From a checkpoint of a small transformer trained on Wikipedia.
Size: 9 layers, width 256, vocabulary 1417, 8.75M parameters.
MLP neurons of a small language model. Each row is named by its layer, matrix (up: input weights) and neuron, and shows model dimensions 32-223. Each number is 128 + 24 x the weight over its row's rms, rounded and kept within 0 to 255. Numbers have three digits each.
After each neuron's rows, "fires on" lists the tokens most often at its 100 highest values on Wikipedia text that the model never trained on.

L6.up565:102093109148150158050169138125101092108134115130141131078120149118114119102124131101112112138227126187114124117132150082139156112112115125129160148143173116139105086122116143106141145155126113115136144150124140125113150081153093109124129113166077116110127127135137110165141111120117112144133101095123111167131118138117107135123116117163123153137107144162161122127162089115157139078134167077140112147132147158136165114168110128136129119146118157123150127088096098130111114136155123152089143114115126100144148140173095123151113103132108173123086104131129108089140148161138160149
fires on: " en", "el", "an", " oper", "en", "er"

L5.up1534:065147120103133109136153156095179106160105122145120157114140150149152145082129153122117092122149155155170111129108135130125146117109125165134113126139129105113134125093115171145137124096077111147097086153163094179111092146128109117150120140119115069124124135177105127097083147145154129167163115146146123109087115098133150123079138159124172136154143121143151111168110138150128127166144125132116127137133167171145122132085154169131091168157165127109149109096162064153141150109153107121123120144069162135138092121133124145126126157108121118142096139108089114137101135149112124142
fires on: "y", " the", "on", " Ar", "ur", "o"

L5.up686:148092120094108147103133161139148111130121159160116118120103117116061136127134109158143106088147125144121086132139168138121113112165103139059140107147114143132176173159134131144119166126125131131148122114111080136135158165130116114126148121147114120114093122117132136168115112147132103104164153177174138139110103140071112150130150157142090127129084122100093144170145111121159132135136129080178160132111156106134142123131144117123092075069109128138142103127132157153131099124152075104104107144123112156117102109147158139151106114139098066121120133117097120104161133141124126131
fires on: "u", "-", "i", "id", "is", "/"

L5.up678:160141135120127108140144186129083092126130127133120151145133149109146141168110119166149076150118142134174133167130086091130097114089125132125104114121096133123121149142138140097107109121150117135119105132146096138151204121159123134127140129117127141155153146114123077107096097115092106115167114126133112159089134095106114133134143178156132128119192117098126104136142114174117115094155135188189096141135168112136114123127087113134091110102105116155129094137099109134154111113178152121134134097167150118094092116167145133140122120127145140147113103102155144134108132166144160146
fires on: " the", "ick", " est", " as", ":", " a"

L5.up558:139117084143101126117100156129143120111086098119080101173160153169101149153093151149090101096156152105159128114136117118062207148160137114139115108126123109144154147115099127129101107157152089100129126085118167125125161162118149119126078112166166122116154120116129119125092140113110096113155142141161079155103120137130113139146116113113122134157140146134093161149111126157163087122119137143116131179101169101130144106175104098150103110114106111135063098064128136139098138130140110125122088122125131134079139182083117123112142129110145135126145117132145148169127159159102130105
fires on: "ber", "it", "n", "ri", "u"

L5.up94:134135093120104140116125169143171135157142132120149100147120165154135146112147152152118121134153144168133128182115088114153093143140122134156119110146106170141142152092142120164133148108134131151152120115130099123168130109154088132116126134150139127136109139135135162114139106103088138123079091123123124127108156141145132140111151102111116110157103130154127159127149087132129113169139113147171111159130120087113129166157115119107090139099142141147133130157117138126114161116125124081140135150134137138157157144100138154120146146121124129166180122128144102111163109090164131124
fires on: " (", "ed", " |"

L5.up173:134134121160127192112128177122166120089109115188150140160115161132125141149117137122111130094122111129123123189154153118152130153139122154091117112117112153143090107100099156154128156119141178137115091091170116165139111111096112113143089095126130106151141130144095146172118123110115145132157161115112144108108157106104115157160130126118151118149149103089102092103142145135119110102123139076119107095102181173146119132114065124113083127119093109127128158125107127081181100121129144135117126110134141108126094120124109122117105132150140125147174148084123113160121121107146153162
fires on: "u", " ann", " w", "=="

L5.up545:146064142127114131128147103153112121157154102123126110109114121132151095119124099124136132109083107140140107156143112139144112148142147104119113107099124120159123118136128119138150092165134144135149132133101115138129121172104100159086100101132131171115203119133090124137150168103116136113148121185118128147071143199134140167143109107102113161132139135115152121124159144125138161150132121168110104123165134100106073144091088123117105115120142135145146133112105120119144105155118107075149096115118164155069144082185118149113131157087141142142139136129136111123133086166162179072
fires on: " (", "\n", "k", " |", "am"

L6.up602:137134140152115143104189153128147079142155126090164106082119110110186118170127085097111122127178086107182125113179160153150139112116111104149124116123152073145089150131124112111166100119131166130079156126111168082120120126153146101104096126124114089139151127113108159144142119064086125141169151154170133097119138179137151120147114116137145150119105179112170100175171077113125115093085132106134115128154123130106137118094114115135144172108104153116141116132092165097132100123134178122105126162104102118149143118149148135139156145119101111108119111122134142140108113121142143119
fires on: " and", " /", " but", " as", "at"

L6.up1454:134120089131098086107114141131156129095120148129139143139103097104135133176188122137131126163110159154135152168139158163126111094135144160199122187156126154139167131125111106123124111140177111117118090138091106095159110059154092123142138132160104125184137163129105112152131148111121064088119157156138125175125153154147119172134102143090133126151165140151128100167131087126129166117152167121156127142139098091140140140146144105133143094092100120131118121134180152142148091119124104137099136105132154120149129119123126123134098118152108131086134141138125160141134107106083089108
fires on: "z", " end", " as", " K", "."

L5.up900:125128080119085117145136146098096153135064115128117118175088168109109124103160150117122147135085126131153110149123118127157179129147140121145184138166133119156144125154130146104131125151139099178131124102139123138160126129125122162137127127135098122144110139141136130118113101112092154112142096117118120134129147168156122154118114118130114156082171124128105110096147130155116189154113112103159138159145128126127109156121135092111155118156103129099124167172114142086166154152096094102137121120123088116092105108144127123143123144119112139156149165095114130130175111130078099115
fires on: "ric", "emb", "\n", " inv", "and", " v"

L5.up1190:155147133136097112133117186078125111164105167100177118147141108129112124105147070121157098156109110138086158145144127113108145116093121137077143133106120126138115128147112157097119110099118119108128139110143134119155119149160104116121169144118147096155112129145141156138101141094175152191148149112102154165101123111075126139102178175078157132142128135090127103116096101125159122118114110125130143134129094097179169139138136112112084167089098094117143116098072124128135133135092105139126134126106119142090130086130082171126113100151124111123129121092185130139153158159153170173
fires on: "-", "'", " act", "ut", "re"

L5.up1039:097159111119136143136072137128105133117093118117128124129152134146076112091109119111122129114146124074124090117146116136143133102151100167135126126125147129124157143112107115182116150142132136116095116085130115084123138112134118130132146135090126069121162102170180096116066112105096142109136121145123140117096154156114183106091149122104134116133138136117096112104105119092096133173084153155128111149167150117108133192119127142083120114104089121125144136168149100151124117094124183147157079123098138115110115164124136132100152100152130132148117139107128121116130103173131104087
fires on: "ac", "enc", "ob", "g", " –", "ag"

L6.up1331:101110119134166110129127161153137154127130083131113110085113141137135133171117151115133155155101121164205119137124118103117122100146148095152083160152089123147138119122086105135132132072140126145150136149134109109152136114139176126110129114130126148150166109118135140128150133098119100080124110125133148084064124123155144114162142079135120103120130133132106135103111069109132123121124166133111153133113128108113135168119128104126097111135148146192123086151122148131103128112095176145139178151174133125111136116145153135151131124125115123140147113090085136136166169118103122141
fires on: " O", " off", " |", " B"

L6.up1402:146149107135124072106139082163171096150126113156113122094148142113118136159135140132109100147142132115108084102127143103144103168128141083128164142139148109086101129130149117126192140133110125109107130157117083147090134133143137094116132134150137116114145145142100156128188162110141118133126139135080169116110170140153184137113143138138155125101149121119107124149124113166128142093118164189149130143134135098153149129114182125132121142171140166152142144092129119146137123092135122159116145084148088169134121132153169123110097158106155111139141115161135134094138123160131117146
fires on: " was", " as", " is", "–", " re", "ice"

L5.up145:113125071119105099082123094097155125099132119144121126148149147101126104167119129155136121129098150140111095133149131118134092122129131119084129120123130077137109169165110105137139101108173084163124085129140093110108111127163114123156086148132096109102126145151137137152111127106151137094140106133116121152106137159085109183106091117166135167105153105121148111092132124115125122102113146141161148156112114109155099094106070117160110139136169135163081076131142147125100140095129116128093129159136122155121076131139148148104117164128121107117134127113125163082151118159133169123
fires on: "-", "\n", " -", "[", " |", "i"

L5.up743:145178067132102128120112128088126115115122118164104086161136139149138166099122132150094118129100155126122131123120102136135123091100091145100114088132133168116104122147130160113148115098123184163130082190097135145069139145132127119149121103147114127140103155166158164076123106121116128126124107133113189127128152144130150097096093144122137096140107112181153115128134156140148109095119106143146149112119098163150116113162119128120095105137142132165149118151128130120147150156141122090124157150094131104173135127110133147086140155149144124133131150112111126134096130122104173128
fires on: "e", "et", "u", "ent", "o", "l"

L5.up401:116133125142140145113117107125152145108123149157124118145132137118132157126136124167169153138136120123142159118101111121130124104098120088171137126140100102142131133155092131106132089111137090122140111168105115116145111105175096164158120126126173085104137140113134135151095170090130177144128156098122103122111131147125101136121139124133136115169123167164128156129149080140141117108135175157109116145141174103087160141119145087132110130132103165149133198140137138103133117150121070123124124133101164178161139080140131125128118162142130110123167170118083159100192092129114125174
fires on: " as", " Mar", " K", " (", " O", " A"

L5.up866:168205123137179104148131153120122115119119135115133109121102166135162178125111151146154096072125128132157138184121147131108120147130099118111176117143118092124119129149126119119147147153123108105110144129118115110131107181143125143130094147126103101147157152147135104120133162101083084133108134164126092117140104122132126131142137119121146153166118095134127114152134121097115109124109147173137090113160141110136115127127138148148135128091104137135145149108166163087118133136102173096102153076109102144127107119152105173104132127142106153111163159154132121129117098155150163131
fires on: "k", "er", "l", "il", "r", "al"

L5.up218:086115170124126110167116142103094108119108136131140129145126084144115099137098135093166184133099126126116126113112103110102106083118136156138130130115136163133163144157141130151121120093147125130143112153169114093133121087123159105159121143140092086124128113162094128136142095097100147146134151111133123155140135120105136132059098153092113091132080131138075083119104139128117163161116107141182095132116132160093151092122115179124195118111109123130131160127186142163160126115162129138144113076134146177090098125114108133159131132137146139123108107140150150125137096181141114126
fires on: " e", " d", " Dem", "ep", " be", " l"

L6.up404:189114146152107199115115156112142109106117128166141147122101134141131130197115124119130167123140137136194113158148104140157129141138169136127131131116124128136140110151144141140137147154158096079130139114153082118111164122123114141099192133130116131142144124169134113106112160097106167127136087146145150099111106103145136133136151112127104103138106164149137120135148133161118138161112143159148085127138147128100173089157122092129133089135140107155132097184138158173117107124132116116109194138103154130117150105164177121123110135115125107133134154153117161091088161151132145116
fires on: " over", " comp", " Ind", "her", "d"

L6.up1394:130105150132141143137161140103161105151151098126122136135055127117132107126076159125154111116121154119131159174166135110146158087152125162114130130140131114116140127140103087139156091114112114150100113122154135137127114120149173118137190139102118128134139111138121100103148107145167171087121111136133083116125142100099131137155132164126103097140123148063114158100139158133169129115143126091106132112154184099122129102124120093111147115123151119159129147124129099151123166138125131103114130143100147123108125153147061108133086147094161111157131080159086131124094111189115118151
fires on: " h", "ootball", "ion", "at", "0", " pro"

L6.up913:124111136108120090149125126142127147144152108165108085119115150127149130098201157137158087129118089121122123106103121142045125153146141103102118063144124137115124119124125139102130102136176147110149173143150152118150123168146124086152095117157139140194113131144143134097088141110083143126117079083145134135103091115120118149106132127132146123140137077108089151134111141144122139068133116096150094087128140127147129120113114133134177093068134102131105088177091130134153158137134134123092117103139109121155129137109151095117099096149139155108102101147151140112172135160111129145
fires on: "ill", " would", "ust", "ant", "p"

L5.up15:091157109150131108150102150142085116101104127128190132135145156132126166119113133125161108167159134126117153102131125140131097117168131132129165118150124136146142129116136121125145092126110103135101109141152114143119140126087166131124144165161109105105150150159112139115126109160136102137151114149118089148130117143126132141082139147138148140100152112105157117183139118124058141164159128177153152118114076151152134099137136130196088089110152114107139136136108121114125129119081109131119095095114165146141186082096094096131112168134105115115154074130127140139160128097132128139
fires on: "uss", "istor", " made", " (born", " ear", " Eng"

L5.up385:132140146111105109128139156144141138137095139110114090128175119146185124118175131163115138130106107134141120154148110149139163163168151129138118134098143154112133134168143140110160111125144151162098180156139108127118108133079139127188122105173150136128121120116127131151139098092168136141151106095118104096104103132114162153105128166110132117122162145116127098152151100153141162150140125155184131137103133122082113123098161090148100142133110130130086153136104142116054179119149150128102134127079136094091102135133129144152133140154146119108153126076094135142112119149111110140
fires on: "if", " Dem", "-", "im", "|---", " |"

L6.up501:094169114085130154101155136136145153128122089129138124142115148106109137108123119138165108181125126112124096131129091173126130148131121127130089129135117130117128120114123123127140125157126121092130127143114122080112175120145121128117082139115115089114146109123096122123117106124110121146123127135140097191045133160113142144094105151118100137171108111141092093096122114203147187144184137158129108130133146160121113116108141155132106086135121127158133128142132127162163136109138120081112121156101161136142096144147119100100108116152150162138127181162107142133139137140079101103
fires on: "g", "ag", "um", "h", "ward"

L6.up990:147138097142144149100164122125142122106163180120105099092104175121126118116149141150115113146174118101144149191147140137092130137134096115148110146119151125101164092119106103119126117112142105095128128120110135100106107130148056125102102115120112080104140144124131131107068139146121121161175114158154071153106155100118124111134151138106136148150155151153164112162111120155131121122125099095133113128135111104133120181157120119132143147111171183102109121119151122069152111136134114158131110133130150084119121122084145113105129121176116153133119105160124172148122165134192092119
fires on: ".", " al", "a.", " (born"

L5.up310:124134156123231127166118124134117154085126135146129150128139155140113106106135086132129131066151118122138141142130156169152151100114139119107104132131102156090134117174101117162112127140169159132127147155074092108160124114100125162153124109158168158103175138121114152123128148144109150116145090153115096137146084120156133105141151134099097134143145124160148127129110158102110131145119130102167130150158107135163133140123110140141136148165128149162137154110111151163112114078129109103145129167100114162130134109128069106135107137173180159124130117179106096100120111097133146179
fires on: " it", "ly", "ife", "any", "ely", "a"

L6.up345:132109133090118167162117160135138168085134091135150116117115059123102125114097131164083113103150132107133102113132144121152086148073142157164144181131117186129125149138131167080089086083163146137108172141086116117137117114082089117122170105119133154096162143131121118095157127121112139139133132144146143139106123106118165114133115165127098124142154147127122128161085107115094108137119059085127131156110116103132126123141097113101093088188120135122136138134087120100150131133147151129116151096152132105150160144126137139141094115140126123090148127146141112114076161132105087139
fires on: " work", " be", ".", ")", " mov", " Te"

L6.up1078:106134123135101152145127101144112170124094137113132139163122105146111106109134143138121124161149130135090051148145130153145140133105128103116127130163133118133139125127127129135133123134144141122165150088130135130086138102107128119158124129171091186099123129091164149114098130148155103150166146124132117107096116140128143117114151104106142090169182149079135111138109110154134121145146127134145180170135149106179116105133089101173115090102103122112062095131091149118165184103158093121125070147118084120109152128105111154107162137107130128162126131183149186153163132184176119118
fires on: " ro", "ri", " (", "it"

L6.up1148:153130103148124131137096115176128118092113154068094119119135124123148153128111102095120146126153117113139106099136075133081158119151111087147133152115154085150130153116121155109117101149138110151141134114123131095143143130139112130083131106103149126085160110159110084122101089097148109143119126132134157090104131108124135153131081135156130140129139107135119131137100160167101106139138107126101109114145082099153110152102147124138130109119124132116113133079144103130144120162111054099136089146085133129125146111108115111132138160129112129143115117093166165131142104150100114149
fires on: "r", "i", "ers", "im", "ir", "t"

L6.up926:170092099142100113123139153092112147149119118132106134127210126103132128163115109105120161128146121114130121162102122109170117186173114155152128176122123130128121149119106088147123146132120143149126124127156123114101057139122171113108143138086093118137175111149128101132179123102135103141165086105133119115133123158154117146148129170158129146174140125138149127140091130114142119155154164122163146143149101139119129137079146120119127126110139121107161156142135093143200147143135102126153139087091118122124130143149096125157109167081140154142122133122090134171117132119114161162
fires on: "is", "ill", "'s", "d", "son", "en"

L5.up286:116151126061102167126169163096123084137142100096150117121122161136149151129113129133112135093120089126130121131136207094131142136121131147140152127168124150118119151081130111157099090120124119162126098130116086134160113110100158117132102182164082130122162144100126133156105128075094145142121117099063156122151149145148140140095149152089106105119139123166115141104098162164160108088125121147120119156124169136135106133124119125121121100143116163130127089108090108124081136142133149169124141101127123124112123114138131111114131132161180126135093107170089185123131124129140143110
fires on: "g", "ff", "f", "e", "z", "m"

L6.up1253:142126148087150141128091137129141131143110186138149128102148133133104169155154100131163099137143122094116145106103153122116122112153083126130093128136166134130114130133130094136168089120166136129157123119172101118128099087136149187093169150124147122145131107156133157109136123133148092110121119121143131146121125113103155104136073054125166150125130168145134113127150098113162125114156120133104140135098093117131168087141168090210127105155141171138103139108091136137145103187121125144127124129138109140127122121108110138136116162111131120090110139095126151114134120157157169110
fires on: " o", " p", "-", "own"

L5.up630:096145088142134098097129126136137098093151145097137154130113099112129140124150143121136118151144123094149157143090079154146145172147157157148164128158199146149155129137095139137115092116125090091133115121102114137128118123165090120123111146159121171172123159105140101171138126129116118162108161169121138138082128129106091153158119119157112140158124143133169127084173156169136136093148120119131121096115134168171145126155169114155133073114129145145164131172125129129123147129125128105121119117106143117080097116123145150067112140096094131138139069157124149093148138092129140156
fires on: " r", "el", "en", "l", "an", " —"

L5.up1386:120123144195132114129130088111134133093095121122117110126112153138083175136110106167085082138111123121120109118156079142123113124112126131111083102136112175112160188131129141152103126083130093117037130143125139124116110135139139100159116104114104175166106113134151149140104111142131160152103140096116153122109101125117168092143133151146134111099097120159162098135123155118121118103175141168125140134120106126107121117147142129147151110087145108172128108120120101153154130120113098141150115083149139136099091157090133118121130141151146108137134148160163112141176098120151087089
fires on: " of", " pl", " The", " and", "i"

L6.up1305:137158098085139151131122101126171121086135126176160156122125138135130150114117163139102133145111076134084100113111101104124149164137095154132138168104153130157097125130151146133140103117150108173173142045131144138156102142133138131118135134121137103152094111106150100141087081158113123124142127104086142117095125177145154147122120106142127182140112125132136102132107141179121139089141119094147119151121169126120102120133102119165116124131103115170134116139151159127159127138136134164137144114125132163153153160141140167119124153176157142142139094186119132097130140101083133085
fires on: "A", "C", "I", "T", "E", "P"

L6.up973:117083121095122085165157125131150138108100096116103137135102108103083131119150103137167166079158127124154141156118143153126158140116156122165102076129168144108134106097109099148144150101126162121135122134093111098130131123143160099145148096152065155128109156097128124049120151104096166103119099123142131098134138116178149159128089128152146132094124095159063123126122107165118114128146135141147081127141119110141150146141061115101112158145121108120106142147115191118127172136134133135132128134131135130126136190146127133143184154147119102144136140127138121136103119116114099157
fires on: " ex", "p", "c", "id", "if", "ric"

L6.up53:160150128133121108159176124126129155163104123121113180148151148109130117102099135112091111154128121161160126143090137098108087123142124163121141161116148127107116105140162120137133122144163150104137116110117146146172117149071134102134090136127113146129133163172187142138119162159114129146148136132132106136108113096116130114128100143054136148154120103152120087141077101132077129092129101129141116112141135155105136095143144130147077156102098133109111136149167148153154128119103127122105113115117096102145152116091111118075143102080116091125132102120124153131100129160131144163
fires on: "g", "urr", "id", " Fl", " he"

L5.up472:153121119146116069109133122146107105109132131101118144143104107104133090134126065159138133179144115125149116072125108156178148125095117140087123129169158142155104148137093146161101104139173104079095137093100106160130140102058124103082143108088121176153130128139130155092112132156117130169138124159130126150159152137127114111102093124152129124132130144139111095106102103127072125135103110146128135119117135123134084144155120114099110142119115205084125102105123126130157083126092103126073100132110087117150096132105135114123108153093170120134164106177138124160136139144135159127
fires on: " sc", "g", "id", "ing"

L6.up50:118133143064173115132146106164184106108132125166114132098169129139094120114155116091138091139151140127151168130183144110119100158066109107111143129135147150058141134167105145135134115104099103141123096119136127144124118115135174180125131158135110176141163141141168119123116144160153092121116131094098102153159100129135113156121170162098142134093135087121152115152124145151099116179114141132131111128112157130123145110106115168161118166100130162114123114083120100135161133121114073069113148117127149130128120148157138100118163102179122124139113174113117140131155130109133129125
fires on: "A", "O", "}", "C", "ong", "c"

L5.up1395:107148099167115122104135099125121130074081132110092131134151141134097125144142120133138150155128126087148093112107122111145144106139123158099139119126165128132118122135154117116125203087123080141135152078115122114121136081140190130122086109110127099128137138107081123114104155135071173104110115129146155111105133112104150122109119130096172140152127152143135154139114100114141097094148111120083128164125062094176119138100132132138104115108138159111150147173153119167133116092101133091081123152135125213139145109147118118141133144135153092108127151111110149155123174129105119102
fires on: "ill", "g", " |", " place", "el", "l"

L5.up904:129127131131091138159117138112128167129150114152080128121092129115112122120081127109146117149160145118131141141146153134176128124089153141138116191165120123115114134122132162211110121145151152099079147148148178124132103102146116169102107145148103126147107125087127149143117125120105105171116130154110155126139139139133153129145100120124093122158141126119113133127134087160122187110159135096140082155163131134111186102117118125133124128111099176138123153137071119135140148147111110135152114124108107118187126138119121117150187165155112117109079126141099121099133113129111132137
fires on: "ch", "r", "ran", "pl", "on", "le"

L5.up111:105150075116152133118137156162100095136085103177152115165133118124217112129126110151115124095149126107123106127125149149105132138134134140109128136123110134099117137154125121130130102172104133092164086150158142145133138128150155186117115119161104170110145140134110098117095105113160088138109131131102116169127153116089147106156146157146156104118113118154125165156124114107145146140159154067141095139134152151118144155133142130131125103164095155143134117106142122141129137118119131176113152127121173181161131111139114167166151154080136137094135133152105138158135114156160104127
fires on: "iz", "on", " polit", "t", "m", "i"

L5.up893:119152131101135095122131143155159086115140115127128153085116100100101135126159152131099153111120120140162145127190159140152114111081138144156119150125167094165114140089165121113132110158089115113138181135156159127139122119118137115112161123151108124101119128166101141118130107140111098133147110113144107122159109096137141111105114095135110165122138139105113117134145156110092131112139096203153128141115086067125104098109144109097147142138133097107101104099113126151137137141153122132142175126120090160099112107154142134116136123117165132065104149104138126140154146123156096137
fires on: "end", "am", "ig", "ul", "b", "ov"

L5.up1248:159151145129121170153151141102155162148126102098135109087093107148120118126086144106162118137130135150090106141129142090107099110089146132122145132092128111128134122144136111134143100131102142167128094117129143101097147114121169124175126139108137090142170127161153188129124111114127120143120102144125128110141159142117159129099119139140125079135112142133140138106136101149120147124145142136140127108128162189094097118141120162186134120154147143143175164148147129143177136111129132131104145133111125152147131136131135128105196140093121158146115067151129150130074123160131089098
fires on: " pro", "00", " go", "iv", "ion", "h"

L5.up1062:126088139094095115155175100121113096108098134141106130118114131140090126118151098176138138111131098131136151103134131146129136115151134078132133064155106115126116142139106091134138130176101097133128123104144152092139078127095106213109081129150153158109146135134112165095126127093109126164118108133059121094076165145135129095138128121134150142157120115168074131130123135125133143104148155194111125151142145129140130097132145147117147093110149156115153176132174125134131121121115153100144139104140167150136136083101112139106130158100124093167149132129106133099146106112132131117
fires on: " (", " |", ";", ",", "-"

L5.up583:124161123144149086148134142148076113106149119123125111125095096139132151141135123134131116164115141131102169136132133109124137133162112112137101107118093135116162111099134133117082145106115089143103107068106115122146190112124099113154148121134095103136184138179141112111059120143135094107111140146101152108148127114173154105127110166139153142082149103100102103119140129104147119107115119124127098105134107098186083126147117092192149159118128151118132081112155145088117122152130139150100143146078127139113174117090112126119104150144127120083100145144121141097058135131129143147
fires on: "l", " rel", "i", "r", "ric", "el"

L6.up1443:092126115144125191134176088157130128118119125110129122109141149148114120105153101135173146112138107095152129155111154107165128151123120122138087101133143120163172149134131075126115090130135152108137122076138102131146161132111105169141114126127100116120063100127128138127101111159135166123132105099078127131146145080119140154134109132172167125161133110108135140187132098144146154139158121142128083133095124078111108122115104133101114141114108110122131088145120141096145182129135124144133204093127117108124139152129111123096147129112132108144098135117159118123088149120169123121
fires on: "p", "g", "in", "er", "l", "id"

L6.up1519:127087106167159130144095111142109120134174155182137166104081115071113115091126144128131119167125122151156138136136117140107162145089113117130114166106149160153129136132159174139138116127104133125132174115138084114140157157103149112121116088186101114120159138150150110076133131141144123138100096136142184137103149124163177127115151144131146112152121143135168120155113130127134151157101124139113136164146168133117161125150157162123098140134136127073145162118133099135138129139141150101121118110129122109089130102142137130130096121173178166106124157097123150173154143170108124130
fires on: " m", "or", "m", " |", "o", "y"

L5.up1000:136124117107166123188122116148083130165107139118105132138129123133120106159122139147142148095123129134115098119100096146102118123138122146080174129131154146137154168151145136160171131145143112177138135141142114079157128102118099108102140132137156110051165154139108069142131093158114106132126118100156105118120104147124149125141139108133133127150164171096145114138145089145137151132124149140121144172147144125141146112095119133143092133156159181133112086145132170142111116144136128154117146116147158107119165099124125125131155153183134139122154100110158190089124089180115092136
fires on: " |", "-", " place", " first", "ould"

L6.up804:156149149103139131106150150087118151165130117146156111114150129140186150140118116151140074129136121087121141142140126139113098131137104105136089094169102117117114152120119115122121094152130134128131188092123155121122112158137143113115140125112113179123097117117141181098166143168134156136161091135106138118106118137088161165126092148155115148157125138133118133144116148147162149170106163134113097155178136115141153113102164127121135103110146137106140164126107144145118144134126054119127111110100117144132071132162181146124128104113119135159120108146115132132126127110130153125
fires on: "ot", ",", "s,", ";", " in", "al"

L5.up96:160094081156171138121108115141108175122170130096181113140078158106122139106151149153192116147172133118098151095118148157129121141091106130133087112135152156136131146081160133137119155110134114090134114175182149118097110099123138098062139172113108132149096134151117145098157124140194122125123149138094096123105119148136130105102122102116117115080124132142107104125159092109115089085153134144132127123155148101090112134135148106101153157110133134118133124164112110100127097099089136115121159125074107101105125142142105159091153095154158164130144098097128104089143165138129105159
fires on: "ure", " comp", "ary", "ing", " |", "vi"

L5.up600:135162134111178128125137126153131124125108110130097095133107140162115133146131102149136130127158122159108115077112143106113110144093112157112075108142123164146150102106151125099098105098166151167106115174168113142132116151091111108145134133101130137174135148140131101113073113151173110127156161098203153090129123104131107168133110110130116110160140137116098073139147107130141139125128102125149099153131141115091116137133095124108111135104095119148160129090117120110123133075114111116116138149151127085187140156071185126104111186124148104159098152095103143112120110134138141129
fires on: "fer", "u", "um", "e", " 17"

L5.up488:099146085107092115124122116167156136118164110140127144099134116080114183109092133103155123139118086066083110132090103108111139118136142160130145151174120121117108182111133123124135153142141142143114094146091105117138149157152115140102173113115138141126137114089121116120134065083124127123130150095128116113096126133132094185083090140106126116134140076100132137163124151177141139103156120099170090150162091115121143140097140108109111130129113110134159151117103113140133128131153132140121150149140141158124129094133068101109125174123176132083115157098109154139131079140109133079
fires on: "v", " Mar", "ir", "j", " J", "pl"

L6.up601:103107151083135106141110127125134082145097142137131131110147115122109153149118062122095089164130100150105095138203134187108105167135145140112135129167124135136122133113115122126081159153077100115121119107118174117148128124133138114118124118138139098193111124105147140105128114106165142153113104120139149106116151098155120113084116123112182120152124136145085115123100128123107099138137119136143108112154141131130083170159161131159115140102156122107165117084087159145107121071163125141171116085152115120126108157119136165135151102112129128099107139108098107159121094145089152133
fires on: " and", ".", " |", " &", " The", "em"

L6.up308:171123167153142138152126111139133136094103107126125133154119118086166131145129143100156117120112135129135133110095115148084119147174095119137137136084112107143196179117127124148122103102133136129128089132134107075111113142126110131154135108164127126121152099115147142135124121126132071128125150133081125112130114130163104128087129098063077175153125136128144133082127125151116137100149125133140116122130108174133125130164140128137124114099099165146107156142120145142108123098165119132107160154172113119154134073130104129148115099117103133164119134156111136134106136133112135192
fires on: " 198", " 199", "9", "em"

L5.up1073:146139137112131115132120124126139141096151157160080154148105126120075116168120095156123151150156160120093110135105129140099110166164109116147131138097136123169129116144120118093124109106084117119132141133155086121119077124101084085118104134136116084146141132090169093103167133163141133153101109184131085126105128126103114118120097135121169089116146118125126126121100117161167123171152129168160091116168138118120116110121125163129166120098127125169128140133104115139131126141078084124097127094129104144146116069141125121081114144120144137168128083157108107092124156137130097141
fires on: " is", "\n", " was", ":", " =", " at"

L6.up378:147114136088113124131113087129151138124124121136153122130163107123107110109118093144102153129106121101146185116164134134103104117141130137136114118146128123113173135118158113096133120157144134163123164134104129120142142158132131135155149154159116103103127153098129123121146126089146089162141098138112115130159157147123117150144099127160122090136123074114137119155151099124129122115108079099144137087128180082112089111144157110141102090118171153134179134130128102132137095108141095109070134127144121155120138116174152193116110098120124172127114104105066147116076150147103137110
fires on: " |", ")", "oc"